MLP neurons of a small language model. Each row is named by its layer, matrix (up: input weights) and neuron, and shows model dimensions 96-191. Each number is 500 + 50 x the weight over its row's rms, rounded and kept within 0 to 999. Numbers have three digits each.
After each neuron's rows, "fires on" lists the tokens most often at its 100 highest values on Wikipedia text that the model never trained on. A number after a token or word is its count.

L20.up47:533427540518506557478435588522465557456497457531522535544579516458447559411447499400567538591499411525566460432515519515632473499457419474559539487486462445486516471509537574494551580562449496547501497432429450536463528476556440534513463463533587411531558487510540527543459583427515474533
fires on: " D" 14, "v" 11, " V" 11, " W" 7, " R" 6, "w" 6

L11.up822:511485449474519521493500442539477603509529437540457586531425502515452505402487450440326510521513509565454441470529486465560424501544549438495437617532521603556521508501518602495447564536510596391607527532494456531453506432434524559501498499548571463575475495408509499484473527395439491479
fires on: " pop" 14, " ob" 9, "che" 7, " Cap" 7, "and" 7, " Ang" 6

L6.up114:437494552397498489492469562530498547481577489478530392579592403435531582521468440506515532335464448372514458489528537533531509474480482407478574448440603564486487455453511494410529483531432480494436421386474509443552587439504504526514497520424497476509579471579524556470482444400529488583
fires on: "y" 13, "ly" 11, "ts" 9, "he" 7, "ited" 7, "ron" 6

L6.up496:512490536422548559530534585471438432514556482476539501499567468500543429452414475561525542464590409469559497479563468542505505526532411434449596548579486409543515465476496525433519537529508423570550471378507482570471445481464559457560498562464600499472510486538496536421458567584515567423
fires on: "it" 18, "n" 16, "in" 10, "r" 9, "et" 7

L6.up666:476492554437529398395526478518491598550485500447472503488593458454532545555507490521499534418550495462466386408545549470485411540503443461524465529447566501493440480620442520438455523444430439529517410462572483474526418464570559493514465522508484498546520455424460565494455482476525468450
fires on: " support" 17, " ==" 13, " known" 10, "duction" 8, "attle" 7

L17.up760:383425542542522514466524477437400541427466571480548458488430503506470538529540549561436478492471516536521558478552535572520540507529352527556414476478487518473546431390460470582516455474439497451470477549479573424498463446496495581594524580467465446512558519488467507460480506396444593480
fires on: "h" 47, " h" 14, "he" 11, "che" 7, "b" 5

L20.up833:550598522443381485502471470569532445449559516428442482481496564476506462500476474439433501492548529499511509455490450491555480476472498476485463553519442493476496511494513503434396577546494516484566447519465537521503429505567544549451440455516490528561547524375453515420589579508558552447
fires on: "," 21, " with" 9, " and" 9, " &" 7, " |" 7, " /" 6

L19.up36:473510481572511567604429490527502536443439482487601501478472492501490495458506492454571387508466488482497473543480489541462496607457465534533507461515475544414589506527547559461568513588478474422469394520500538515517479590503461503501484503515476505472493566442527446430464518482481589456
fires on: " H" 38, " G" 20, " h" 12, "n" 7

L10.up232:421482431521476567444483551452530437389467513441595462502531517480542541422558468453481450547526478550482420534535457642538499515521447533457554445496588520554503443536417486536490466563519458562508516512431518510498589511467661518552429490525508552515462576439516478492482492450466534543
fires on: "l" 47, "ur" 14, "ul" 6, "ol" 6, " al" 5, "yl" 4

L4.up347:417451463423504486483429462481447558500440352486473465476424434559579578497538534476486400510480356540523488496468538510484538505497523454482581636491471431543497491486460556447438560534486519476507513491533495439502493530455405557495517489567524389593481461495467473565476504521463460495
fires on: " imp" 20, " App" 10, "p" 9, "t" 8, "ad" 7, "ab" 7

L6.up540:452497482482533569567482587533466511471499437507495512474544498390439529399434478441483501532507494528468489479464480518534486557475464461529518646475506506530515532467532591582421558475454507564453510383502490483464521504520497548518497435530509541473544522458484451580440524512478455539
fires on: " 2011" 14, " place" 10, " medal" 10, " /" 8, "inn" 6, "–" 6

L19.up891:469499539512442441402415486531553526548513495427476554496486450550531456491528518446435565552533438568590500533510442536529456561594564504463487568492459514470445435463410492561424541510411515522418481547556432486466458360624494502455494515413527486556516498467512572448533460489410536514
fires on: "-" 18, " by" 14, "it" 7, "ir" 6, "or" 5, " med" 5

L15.up980:468513509385504566476480518480447425549552546521605404487537511475565530543458524447516425517484426405467428475499531520477565491508496474630533490497541554460544486389602451424473478557505358551465508598520420494520502457457537453632480521578456464497524518574500514428471494440526462536
fires on: "ly" 27, " differ" 6, " more" 6, "ing" 5, "i" 5, "ially" 5

L19.up822:498508474485431459556431411553490590579463589526543481510473497486481458532492334498438516544591502435486512482562456533435554499586470470489475476521487489475507459529602553503522501556461508456584537546501500493476534490396555531542508474538544536518504461451429459564455572505434582401
fires on: ")," 18, ")" 17, "." 15, " it" 7, ":" 5, " Year" 5

L19.up496:475476510504488432596502504476535583450534477494548473573534527543464520405560546487487539513550511537492454561479446491490503486497498496528523569601566401449495500453490419456526455480457429467497564434497502541478537426416503530553567471519487489517481565457398489382510432508587460529
fires on: " and" 18, " a" 11, "id" 8, " in" 7, "g" 6, " from" 5

L4.up852:554506548409435380563471563524480520506579440443491466461418564465473490500483501482471481512427525408516396477529531498546547437529492584513491515496523511462536461578425479479521491527479471585386523530474536495506446588514461447548483465493576565537446521510505618451437507473471462451
fires on: "l" 32, "el" 16, "os" 11, "ill" 9, " on" 7, "al" 5

L15.up343:499563503477561487494568561546543449508504593500529410449469443571608501477453446531466461475477484403487500502507495455499513546538447414565471519511587567430447459498477591561502408467483444418488539532428483471429659567540527563523530470529439470499473434515460455515461545532443557563
fires on: "ia" 20, "er" 11, "ar" 7, "y" 7, "en" 6, "in" 4

L19.up638:483450568516506513557423650583450548540546462515430498575579553428526444515485458527505500385624489530449526513495559533572484446518470513418550437542476508521585500517470504502598490521469488528443556425497483504479490451547598561485570503556555535526478576465490593459483545582487473602
fires on: "," 13, "qu" 11, "it" 9, "r" 7, " Best" 7, " Act" 6

L4.up966:434456564487526468473434514554501572532474504433503464489483589550541582374511484471491544538523512540405508475493476506440469491509514491465479579455564538562458498471496511446445508513493373566523557582488477446404580566481533482494493372521594441482549531548546451433587505432490464568
fires on: "g" 14, "arg" 11, "ett" 10, "adem" 9, "al" 8

L6.up315:444514474470429492435453518529462569471481521520497528411511509545670444524502474515512513495472420469459525388453333637456525465485482532514536522459578602500523456484531533526481503464488469488504573419488363402450453492500552505511520515424503406472502443529405515527465422482602429460
fires on: "b" 23, "p" 12, "ib" 6, "rib" 5, "ip" 5

L15.up459:512395605520545514528473484556456476425426456522489415480566580488518445506571429423625525546461460486478467514498477513545568427507509511545479543483562582480547500578519435415507506531464496590509417552532533509566501577563564404483500358544495463506505504544439540471468544495490511409
fires on: "ol" 25, "ul" 23, "L" 5

L19.up779:479527483538474516510475520522414530549449467533472512507501463482453414517526568516454490515464524494460534455593400522524486493520501514471533428512607466566484535464588502455532487489533534532469522535457482440586442472597517481525407477409527508517521550498547506410488524461542604525
fires on: "," 21, " |" 12, " a" 10, " and" 9, "ri" 7, " was" 6

L17.up173:488458525524592553496455470468469502513434485435450377532450470579522459511508400526466500545569406439488526509424401502452495589421450388452478490468518527518537398465591595540519384452479490448544505539510500422487529562451540527503522473597480411527574431574505475526550442448542526550
fires on: "ar" 29, "at" 22, "er" 9, "ru" 5, "ab" 4, " Car" 4

L11.up879:471492484502500489505431615527462512502439523527530577465477505470481385449511479499457536451531482460526548544494481580502405449486431488528560589410469533504460426527587529541470565493439536469587526486529482499537554451444524430507523441478576509467559512535501486544561447425563496489
fires on: "gr" 17, " bro" 13, "ro" 10, " rec" 10, "in" 8

L10.up680:494551556530486457519519550531430507357439480535583460458510546491543484475478504475498484463537482498518542395461520545462499461538438505565550547437493400521564399554520461556493581506494482580500538446431452544539549421593462476554507481515509458588535533527428617486478516530550534475
fires on: "w" 30, "r" 14, "v" 11, "t" 10, "ubl" 10, "l" 9

L6.up806:490534557513574534449512521504499507533536478423571423499482498447540542420539516389493461450488452496517484514423469461434487550592470442478475444555500477531550471482563459434584490435546526526551537510548517515481507456451448411584492443607641486584480530635585519424487466488514455568
fires on: "ess" 11, "arly" 10, "ary" 9, "id" 9, "ill" 8, "ost" 6

L19.up591:433476525563528494460435503534448538420493558503443575438461527498461387493559422497459581472464426561606460490562486537488513572440467528490521435562572524480558411405492472578532496488555490485473512507447503499463494546478456551539446490443508457565615457547473534514518511474536436561
fires on: " d" 25, "ed" 11, " located" 8, " found" 7, " built" 6, " consid" 5

L15.up834:503527588498533527488532513533566592484502580415490481448602470454551482423494504458458464511582501573506499482561475456585475496508481504609504475509483479498399436463597541458591492509440464488454543492433414513509377479484517508519480480448475472617585494478461450484465480581487654500
fires on: "y" 16, "er" 15, " as" 14, " House" 5, "ey" 4, "e" 4

L19.up976:464505537486497520413546490573474463540484549565597468434458428472509472498512479551450474422496417497457466496483419522473468547539522599505541534465463562534500488446595485454451479502456467556542481433456468536549561474465498475593528491501484507516503494501516473538520515515492406562
fires on: " cons" 28, " ass" 19, " " 13, "es" 7, "s" 6

L6.up237:472453489506515507422505604517472568491429502401559451432475452497456453465506587491409559619456448595564577544530430432422546447545469363534548521541516481510519409576528497530481522449437471522479505461590503484513469547509475496538440552524471451518507485565520501532523485458495537455
fires on: " stud" 13, "adem" 10, "ir" 10, "in" 7, " educ" 6, "ubl" 6

L15.up404:444541446498569584452457544477551510451458445475523535479514519499506453406472480487482455536505436521477419500541426523480478542487538508498565454514558587426479530578582478582550523542433491458532534404536577500482561502525571514626496493559531447536532452574522483458452566457530514457
fires on: "ro" 21, " bro" 16, "ec" 15, " Bro" 12, "he" 5, "hen" 4

L10.up378:532507425450422458481474498530440439611431485474542559435519530506451445440457473520435462589593388569477566471507441418505542574507514461493505431519587484507486555527430517499499516548507437493464537560551529494445488456561467574554493531513557472530513416472515525448471516510485502451
fires on: ":" 25, "." 13, "T" 9, " place" 8, "):" 4, "C" 4

L6.up641:507540519529612510570468501579475456451509475529567573530505517538464527429442463511352515534571421438522510461502427518570401496488445485419552531409499604512534465484571459509507538431537488490552460481551495447562473453522571516550488505549612507536553490489459486539444495496453545490
fires on: "gr" 24, " gr" 18, "ig" 10, "osp" 9, "ivers" 8, " rec" 6

L4.up322:530480483475452594432497538478467536451521413524426435570505529526487481428465508492539492469525485484413484492591484474575516621456464562541535486464505562465538495523468532465534487507439509494447490551425528505504527633378505521484490442573517529561525477433490580525508468434485550470
fires on: " also" 19, "ly" 15, "e" 12, "ful" 11, "ic" 7, "he" 5

L6.up582:424452479571513525565510512559527494487460552472506447416523540435510522449471443499487491558528534395519441589431504449391472515439483439519432541539541495539574525540530564488447452450448499447426431485376392413533582568431500616517467513485489489472540520530482524340540481514558471524
fires on: "en" 21, "am" 18, "a" 17, "ent" 14, "em" 13, "an" 4

L15.up1010:478530443533479581429470562480450522461440520495572436457423482508505404487516498447485409512559572412409553491669472509410500590470490493481523504474529483477525493442497493503551442475566441439427520703493488499469621541546503558484446431514504493448582560448456482606447498473551549523
fires on: " P" 21, "e" 14, " M" 8, "ic" 6, "are" 5

L4.up530:525496438451590521495502475514495543436541504470615451437504566561544581583537500497441520503578478490474497390482479537461511565603469500431513469366478466574500482483570468497453554569558462498557598464535521452517510530528419469511464489521535568576523488596482512354505421466491568494
fires on: "i" 98

L4.up489:429465535482535428539512526449470524389493460471469519551513546530571568486540441443534471496503482452419500437489467488576577472472489456420485543368647438552593468452457438573527404567495553475500517594421448446528508547547506511505533491537420467443590544532568488575512432502471504536
fires on: "her" 22, "ville" 14, "ael" 9, "ars" 9, "ara" 8, "ar" 4

L17.up596:444466518563482524515462556468545510491532516485466463452468466399581578474558470587448572369468453494501565403561526567536564534538449523661492557505601457463527461476570495424568551461503526430464449467477548493477532428521492545533506440466501415445494575417512454507477517538451517487
fires on: "ro" 26, " h" 15, "f" 9, " well" 8, "h" 6, " Re" 5

L4.up947:620473487495491460530429499551492481444475539553556518454518467536469485426438504473480494387592477555470404453537474556481529440586454479519463572391470560464430479533539560504451566513461451530543504499507397453493487549417592497542502596619400566442627484538530569493509550577488458504
fires on: "ular" 18, "ern" 16, "enn" 13, "c" 11, "l" 11

L10.up920:462429396516463593432495504539554461449554574386517593442510453430608490440498483467422617527474509587524495446542523472489418537571427513529463490466600576526541478440540468455542497464390536558524480498461484416459613457537520508489449486465529467473465516442466499521446450515511537635
fires on: " so" 25, "al" 9, "v" 9, "ar" 6, "o" 5, " This" 5

L19.up920:461587533491565553607556525544415459495477594465622491418459451457581498391589500450466445462428528457625431486504565537491537466458456500594502569584479519476527486524437490543499422578512357478618574550437416486486437440550543493437442479506465448587493546523495482434512484503464478483
fires on: " N" 16, " n" 13, " f" 11, "en" 10

L10.up889:575437488423428498544437531558420533556516490435516465336508606483483403451444421515425546428559461458530489506485457465474522568608525514479490538513518512519575493507529499486492574575453527499456533495441527548537411404451408546439558554541506546472498473429528460524553489540459461405
fires on: " |" 16, ":" 10, " (" 9, "C" 7, "D" 6, "P" 5

L4.up671:419450478482502539546437613543451523571535597433494421392536565546462556456441511525442413522464500498455445485399583524533522511497468519532506464400526501452477501482492446421545527467485487553492482468556459476569479480493424469492417545503395504529481427525427585528474452509548419564
fires on: "i" 21, "ing" 16, "y" 7, "ation" 6

L11.up51:493557488415472481538506560517343519553486474469473535470544622483525579446509473475482553495577408414521436515562493447498482543534528465488479473508502514548536467482590421418529505503476496501499516472570510502484445431500455519486520511627494428678517545451521486513445479460486452535
fires on: "ess" 29, "od" 8, "areer" 7, "urr" 6, "id" 5, " Ed" 5

L6.up373:499489403429541515460499500480528487419425521484489540457549549457551518466459559475474488442424432446445557361514526599506479416570413406480509452496523497514512528571509515496529590517442459580516587544396415487517483511559519515431470457504499552458451476561447498495469438395521590507
fires on: "ers" 14, "als" 10, "iv" 9, "ation" 8, "at" 8, "s" 6

L19.up410:437545522420535458439521502540420509556527507581539568417460539465517496485443518567546437491538479496454505476538515473503605611537509516517486601443541483514517375499517523461623574515563489482447473544378449469492529500443498438495445467491522480484471476594417442545487514405472521521
fires on: " \"" 34, " Y" 8, "\n" 7, " y" 6, "\"" 4, " " 4

L10.up978:471469503516516495528428516558417488501465506557544495334436540549531543470478487519525539481619464542519500526485461554507420596617422456465533553375461481525414421512495443459545611625540490411463551476394423415541476495496539441595448491495487477512547476436503587513503514409549537485
fires on: "r" 22, "im" 13, "m" 9, " cr" 5, "v" 5, "d" 5

L17.up713:420470526466479578538534429518534588521489525463540537526477572495462540450472463531400511489472485406494574593469370489515500575523457463534537495447513532495559463479481546554454466437550506464526462590457457571444438629515472438470370449550381479514546550537488577515518568464531497502
fires on: " B" 33, "a" 9, "m" 8, "b" 5, " P" 5, "ra" 4

L10.up872:588460447475466509564485415560511495491441449517557472353505575526609419466596459536516570514525418474469450519539495461499532474562459487525606472446496625445509484562579458425451555476422463470478518502397463523524535492559481457521483459555498426483523514522522395516494525391555458549
fires on: "m" 12, "s" 11, "d" 11, "j" 9, "ra" 7, "l" 6

L10.up319:604469510433561513459441518518473515454489425504515499434512386539448429522471486489403597479494445519561413498581520484609564463487520442506608544483510573511514490505442483484511406558460464493467483463568491529552563533511533556526440525587500426442523534495457470464530497438519425436
fires on: "ed" 12, " law" 11, " rep" 10, " camp" 7, "b" 7, "led" 6

L15.up773:466523491465485440411488528497499546444543520600551490458524447442628494451494466555542511463516474524466546472624471472607449585590514496554508553454557510538574413482505453491511484448488486505453424450468474431465593451514478495561498472452499487498467409512514513498505471481368474499
fires on: "al" 27, "ar" 8, "ical" 7, "ral" 5, "ial" 5

L6.up494:412484484481451409493515549522435430443451490552488439506465491549477460521577443513523522526524458483564528504464474457413494555522541514573604486518516531486496533409513509457583420445438536500466423522423420538461554533509512598489558486555556481521455469548437523315490489541491564550
fires on: "ly" 15, "an" 11, "ed" 10, "n" 9, "ther" 7, "en" 7

L4.up140:495541526514518484563454547580567469479431518479498567505495505407525557501471436451418531438514469541538428500433516541683448491548581531430523495475535480460543554516526456511440506516466482493485402496505565429454500491547477587471539409559492476505426423516535506475478450511421419504
fires on: "as" 13, "ll" 11, "very" 10, "arl" 9, "al" 7, "it" 7

L10.up30:600464536491478541571480474501470488445447557449499552552446512464494506361527505494497462536565438485552459441535410515514580423511495496549633564441484532430437476491500430438465370448446479464415501496408476520517617555497525505455490431539562483499498445538565563438515473506511532556
fires on: " L" 88, "L" 6, "el" 5

L17.up856:413502552568480567597451511499465532481485505437464435495439533485566483444430512526453542549524446555561512495512493529465575557439480446657575425484503476498545429553549460481589603547494515474492587448411513368453447454427405530608544473541438524569507454541509456514487427440543635475
fires on: " as" 35, "e" 8, " e" 7, " ref" 6, "ir" 6, " Se" 5

L11.up480:570497419452478443509495596585527578442483411480489467515534445513557497514525448543434589449532459594449488465577426611535599570601532451426535530502481585539513484458489477485473487457392480509487483417552469496472539536502460479551490482577493490477526494506435491563482351474427507545
fires on: " of" 20, "al" 9, "r" 7, "ore" 5, "th" 5, "or" 5

L11.up643:516475476426529573431505524560494576494473523506504457486524533496539449447500450530577525564564462444342491453539474571570555478535554538511527580403534476449513454597497441501480499523468513421471519477463467479600569577551398526436554601468506458484450490579592477497516474434553414555
fires on: "p" 14, "stit" 11, "j" 9, "a" 8, "s" 8, " la" 8

L20.up569:465551531486511507511537483464483475509499598497507526459513534499513601509502498447488599475500500429401494408509393402528429561540479394491551473489504501427520514457445511500478397472504499464585539516515431449495479553525556497571458503492510478527450577536507577539492470464574579586
fires on: " B" 18, " M" 11, "-" 7, "p" 7, "et" 6, "b" 5

L6.up599:521423439463539462476505547541467549480467462433412523460469461556560497523481484475462482510545470409446446476591515544465613427447510520491479538562533464574507440455445552487515465514510489410606502529579483412478528422536467508499511488482540413555446486583490471452461521519531499444
fires on: "us" 60, "p" 22, " Time" 7

L6.up254:464445531479463509578505452434487510354503513479550456420529536530553588546470480487406522519426431572515407398508494463597529608546450478544511475462540499567499448508525365526466512560453509465518517487559509499510583525517479511493534545522447532518602522475601526439490514464541560473
fires on: "or" 14, "l" 12, "s" 11, "i" 8, "h" 7, " R" 6

L17.up790:421449563528458461520577622539516481468516388539440423442451571488561470507521473522488575484530488554561465508447497626557521463497520606561509535451521568484555440486523556488538464565494578423345569487455455451477599445505523536534517455514407425559538620516586491483427557468456494395
fires on: "al" 24, "om" 9, "im" 7, "h" 7, " appear" 5, " record" 4

L11.up411:486562606605486497507451508489445491532408499512496497523527573450487476439460403489536508471536391534406525373431361602345520431519495407523508572516530530524551494539465480557510549522473485502539501528548488488446506498599540461521482491557500461577448457525427493532462432458579490502
fires on: "p" 21, "w" 17, "m" 15, "-" 6, "b" 4, "ann" 4

L20.up768:510520531517405494530466558512502479441507452384549458533546416518412549431490498556499453468503604517451495554534426475467479589451437350496592557472496453521498524516556453474585545424475473466519523533552553468469504535499517584471427426448501544532502407558506478493508437434454563406
fires on: " The" 32, "The" 11, " dis" 9, " a" 9, " n" 8, "-" 4

L15.up340:526469528504481472544513538511484528539497457480494472491514476432546573527512429447494539472408455473508446436514544546561540505508464403504512490502563444526511465487419471496472519463525486446503513567513454429460503542533420531653437535497576514533425543543412413415518469409573525485
fires on: "el" 20, "t" 15, "ro" 9, "s" 9, "ol" 7

L4.up650:460438463533542468444440582492492446445411564394504491481427483444582462487567467540516483589398530503556497477545503481586519498467586429550572481431565511490505480508496541503533543485479452552397458469485538343506581507528464627519523421475613482433431454459537460468421479501435462428
fires on: "ography" 13, "ir" 11, "ix" 10, "al" 9, "ar" 9, "l" 8

L17.up99:474449477524525542471459511472447568536475480474497395483457551522508492527487459468459535416489452511514522526570433495634557510491507610453578550461493570477566471530499506453554548526441533496498528580525494513510620618565514431550486397524492486532516511448437474484419527517533459480
fires on: " inc" 20, "c" 18, " sp" 10, "C" 9, " res" 6

L10.up9:485538516462535487528515519525486468510519421456547430539599560484495488437516454535461491463488364400594471546486547512541439537473459532504598500477555484502557466557423569426569539512531485487443442385426446490543527535457592511485501452557556453540525432476450529492505412469461560552
fires on: "y" 13, "ly" 10, "ag" 10, "t" 8, "ific" 7, "ary" 7

L17.up564:539484431471555514490510507519461539491423498576493507463578431447513526544559447545308508519468526526467477500558446499565591465432582549479515527446426535556505518561436609419472492556540370490553487507536561565485501593516450528513511447477539475450518530459534495480496500391502504517
fires on: "ed" 14, "i" 11, "ing" 11, " of" 10, "ated" 7, " high" 5

L6.up11:458496468498511590501381486573599497441469443484504485527530444467517534485507496487414502494547426611482494504429450522537477516574533534452505485573465544547428491479489367484369525373498538439512466462470507431527505416492559456535535545472496476525543454502548448420459474465468495598
fires on: "or" 11, "-" 10, "as" 10, "S" 9, "al" 9, "ar" 8

L17.up487:516527446500522569540503479581520516480448458504484541472451585502475460457456440475530500443481505430510467473533524494525541478531446510539420477528569577441533516547437521549429544503444432480531479478570461533605534493556563447484477480553470442516543477496613508504614506472589467536
fires on: "p" 24, "l" 13, " comp" 9, "ph" 8, "b" 6

L4.up997:538489503450456477555506518552468542452461532543521481484493515462551464529615505530467475459433538493516493476589551476533465522564438421489541528475496456422464516410570451456547529457521427400489579561420493433478437490487535562506418492464498522494494447536447483441511548499555571595
fires on: " own" 23, "a" 17, " same" 10, " title" 8

L15.up39:479527492491492412467463515521471518512508517483444412440556522460465528510554440511431531540461486602484463535473577510453542542441479508500478500495575527522529462484454480551489483545483528451464462525551473480515498512531555538568528451464590470545504506474482575517555466543469418538
fires on: "ed" 35, "ited" 9, "red" 7, "ated" 6, "ent" 4, " found" 4

L11.up592:471466504523441476545528584533575472524483523514521517498469551443457529420570443493486497463507456418502430491553437454549487415617443511434542487496560581556459495537521479451543476442519472465454533434390522448440599562540489533515500398541520469459511516466454443443429482505513544525
fires on: "el" 20, "m" 14, "r" 12, "l" 11, "ra" 11, "ar" 6

L6.up548:512454511491487462508417490502555453553512380382480517470467472437617486453567409512508528564542452422562501485457505459545464469445548490463590526520588502502446464464595491491490511533492595531587497486550511517569518510486567562492469481512444439534535503480517561399442479458508627501
fires on: " is" 25, " w" 24, " =" 12, "\n" 8, " football" 5

L10.up991:583464482446553441546459525460489497477527469466516494512488483451552518534572495490499466495499496515532309444570424526566580577507454482544514538522471479482423473466481560465577556453495511520569524474451445526479396491468517556501461526618607544429578532545472480572536547570445535443
fires on: "-" 24, "r" 12, "yl" 12, "ens" 7, "in" 4, " 1" 4

L4.up621:593507549534430478513420557533503439542500438517444533490603451507601477487484519551527600497533579475463430544442549522442514548467429489577575484528602419544523475439608515571528500571491544406458600488479503525555432408468495421482439482453512486517488547493509529337501460404525516490
fires on: "z" 25, "her" 16, "am" 9, "end" 8, "ent" 6, "ended" 6

L17.up953:377499483437531388461454499520471528508550524568487481400533550448458522535445467545515518459554479475528561464538443525640536517487467431425551478485569527457484574417483409504442411506449502528497527533450518510489497511587520519591480497539475530475438406491456466476394513457469561561
fires on: " or" 21, "el" 10, "es" 9, "or" 8, " le" 8, ".." 6

L15.up910:515471414462508285461549543546567506469495482449491489514501495537392458395630596454505505479525501499508465496457421517550542585562443470531461428583500540454488518490451493497511436545468504447527434484522504482516444477479535551536542515470471455516489514497514562413499522458428496543
fires on: " or" 38, " and" 36, " &" 7

L4.up371:501509541568471466508547553492548517519426492436418532519527530487523463545457443562438496401499480470480468561520436562518558551504390576469484492548569537520537413484392529485458613414492509466512558475428493478497437536549422554532450474445569447576465407575452478409455499555524476554
fires on: "ot" 15, "iver" 14, "ill" 11, "ro" 8, "el" 7, "ile" 7

L20.up496:401463476450481555458530524516450499434509458558481473560446541592431453525449452489425505500488572481424486458519427573570497512408478495431618554482493553496503446457526546523604669459484484468514479539578471485569426548482488530563529485447465523561630509499513497522470535536442501501
fires on: " sp" 18, " inc" 16, "oc" 9, ":" 9, "a" 6, "all" 5

L11.up629:453439421541450500479512587546469533443428438430515465428520534558489419392498533454523503515472452642460481434556422553471501549489456423470498502569526543471549519557501575455488450437498436527417399425503488460533543440404520457524489504579532531521542527502485525415435475436453571581
fires on: "ir" 49, "ur" 5, " educ" 4

L17.up649:500600488428421556471425524526554541506495505501559457374481552389526535513487484490499523402512534582572558452585472493571561529420445505462458553424537507437501464610537494492501461580577580593596470432482471558521481477536602503418511528481532496520576499454461495367487535446514456502
fires on: "," 21, " |" 15, "c" 10, "im" 5, "ac" 4, "id" 4

L10.up179:492521524493497421560497561474496445427421434550575467415491524544572390467498475451459559595445474526494479558549472467414444500570522467520505575506549548491513430533606388520503601589479567516439518438482459513502505539535553455576467512446450509551528475576465588478397478502491509498
fires on: "ud" 36, "ul" 6, "av" 5, "n" 5, "ar" 5

L10.up419:302467556498480485526487594535461559563551455480440458527520486451495497508462503546532500519511478466401536403583342531519512524542488461514574508452593542474424452430448444488514512507501513503535461372522491395482553507450520508490520476426619434548431588546395492546556488388511546526
fires on: "y" 21, " ro" 16, "uro" 10, "ia" 8, "ro" 8, "ts" 6

L19.up736:475499390479452504589569545480579520455509519533526472502525553563506443519457497507407524502470596479454433496500444536447587505535513509439492505465561522471541494488470498465565466471507495488531443569417519503404539489479594509617549513475446536571421495417396538445566496600521631467
fires on: "," 19, "-" 14, " Sh" 10, " (" 8, " Par" 7, " He" 5

L20.up946:563487348522559573648524561520472516569532550437442462504506511539561470530452408498437567457482514442454468523446483571547488519419453500571405514435505448509531445413575548496491552514398505408469494503476427438554529544514480509544452431459503495418507476435451379550459416462555515492
fires on: " H" 19, "e" 11, "ia" 9, "te" 5, " Se" 4, "y" 4

L4.up455:504580481440521462475468536575490451540454522477498382460497532450492580514478509463490489505473468449499485472521459501503530510457497524559632492449539513495485489544584447425648554530414560520553489606419501460580431442525412510553418487435480462601520469581538532534512520543519523473
fires on: "o" 14, "i" 9, "ue" 9, "an" 8, "y" 7, "ock" 6

L19.up455:475433489478575580579596478501536578495443562437479449443462510561580485524441551529519462542540449493551462518606475546555481465488530587512464519489511492479542567483492527509495594679507430399550477450485456461505511422493564505455505523509415431584442538541540479540468456458501471461
fires on: "ro" 18, " (" 15, " " 13, " n" 9, "_" 6, " N" 5

L15.up698:491538437477504476549482541520560499560528535465486466518512589480514450509436488531466499498510517458422473511434392566617469475486420449523531469497558580526522510464539497538485487541517470498434468525390520521553572514537538531577462494450539486495519436532438476503462617573435514541
fires on: "or" 14, " or" 12, " and" 9, "ar" 8, "ro" 6, " Bar" 6

L19.up831:498490565538451499449566585492500539399489515491494506464524602402517488512535438520508442424448444506529457532574419521539398513507456536509566523442531527511556493479567457495434478460435548502512547482454488463439537436495458546559481483473482482555504545454514475488614469503476419426
fires on: " –" 14, "im" 12, " s" 10, " cons" 5, "al" 5, " ass" 5

L15.up508:528483436508440512496475489484479500495489514496510563539525595457397603463468498473538435476479454472365420378552411466518508625497454480526481568451494547573533412502539532476598555421500418484513533495447511476401522530491501477483436504544564523458454550499515506481555494546502606519
fires on: "\n" 91, " \"" 4

L19.up571:501488523542436487598487467494472459499452525482454549454522431514497401493537477396436542567588472491493511557476548496380445549397499520542546544536543521460440431595536602428522506516480425360556491508556450528494483523543481498545548405525449426488510503536487450382513517552439611460
fires on: " H" 26, " P" 24, " T" 11, " G" 9, " Ch" 4

L6.up506:575524501384488535438498549505438466558431527559588448467563469564589541507476480496507497600508533578574524516620417439480480469527502528537572539502515467506458528436508556447478533581553431472557562512506496472487569561404469605513530550477433463472484448478528531537554491446496517599
fires on: "ist" 17, "forman" 9, " crit" 9, "ing" 9, " ent" 7, "ed" 6

L4.up493:580455432403472415548586530527505525438339427520583526487482509611574436480481448573469579511467472501455581562444591507466502470488446504557443486526533636455429490520446571494511502473530501507429567568509416500481434507449494557447467505513400465528489456497468547577556402463507550524
fires on: "ical" 26, "act" 14, "et" 7, "ission" 6, "uel" 6, "and" 6

L6.up86:611490483492503536505545584546583486625479420402436432471496492532516589448502477524497601434501422550493459479577351529513526496579496393450512481457515496522517527435514540491505463477450468560481524374532466404465463479374495566554476495516529516402485527474504489436467481517441582520
fires on: "ur" 33, "or" 10, "ong" 10, "ter" 9, "r" 7

L6.up527:465455409515605577547471555521543498476494542453508454591502514455510528426551569412427492440519509567460495388505399530477512408581584412486534433441563477530559473542556483485513587537376516558578501475462481516520493586486491561483498523451489533540510482483459497428502456494475542460
fires on: "n" 30, "r" 13, "ast" 7, "ome" 6, "m" 6, "e" 5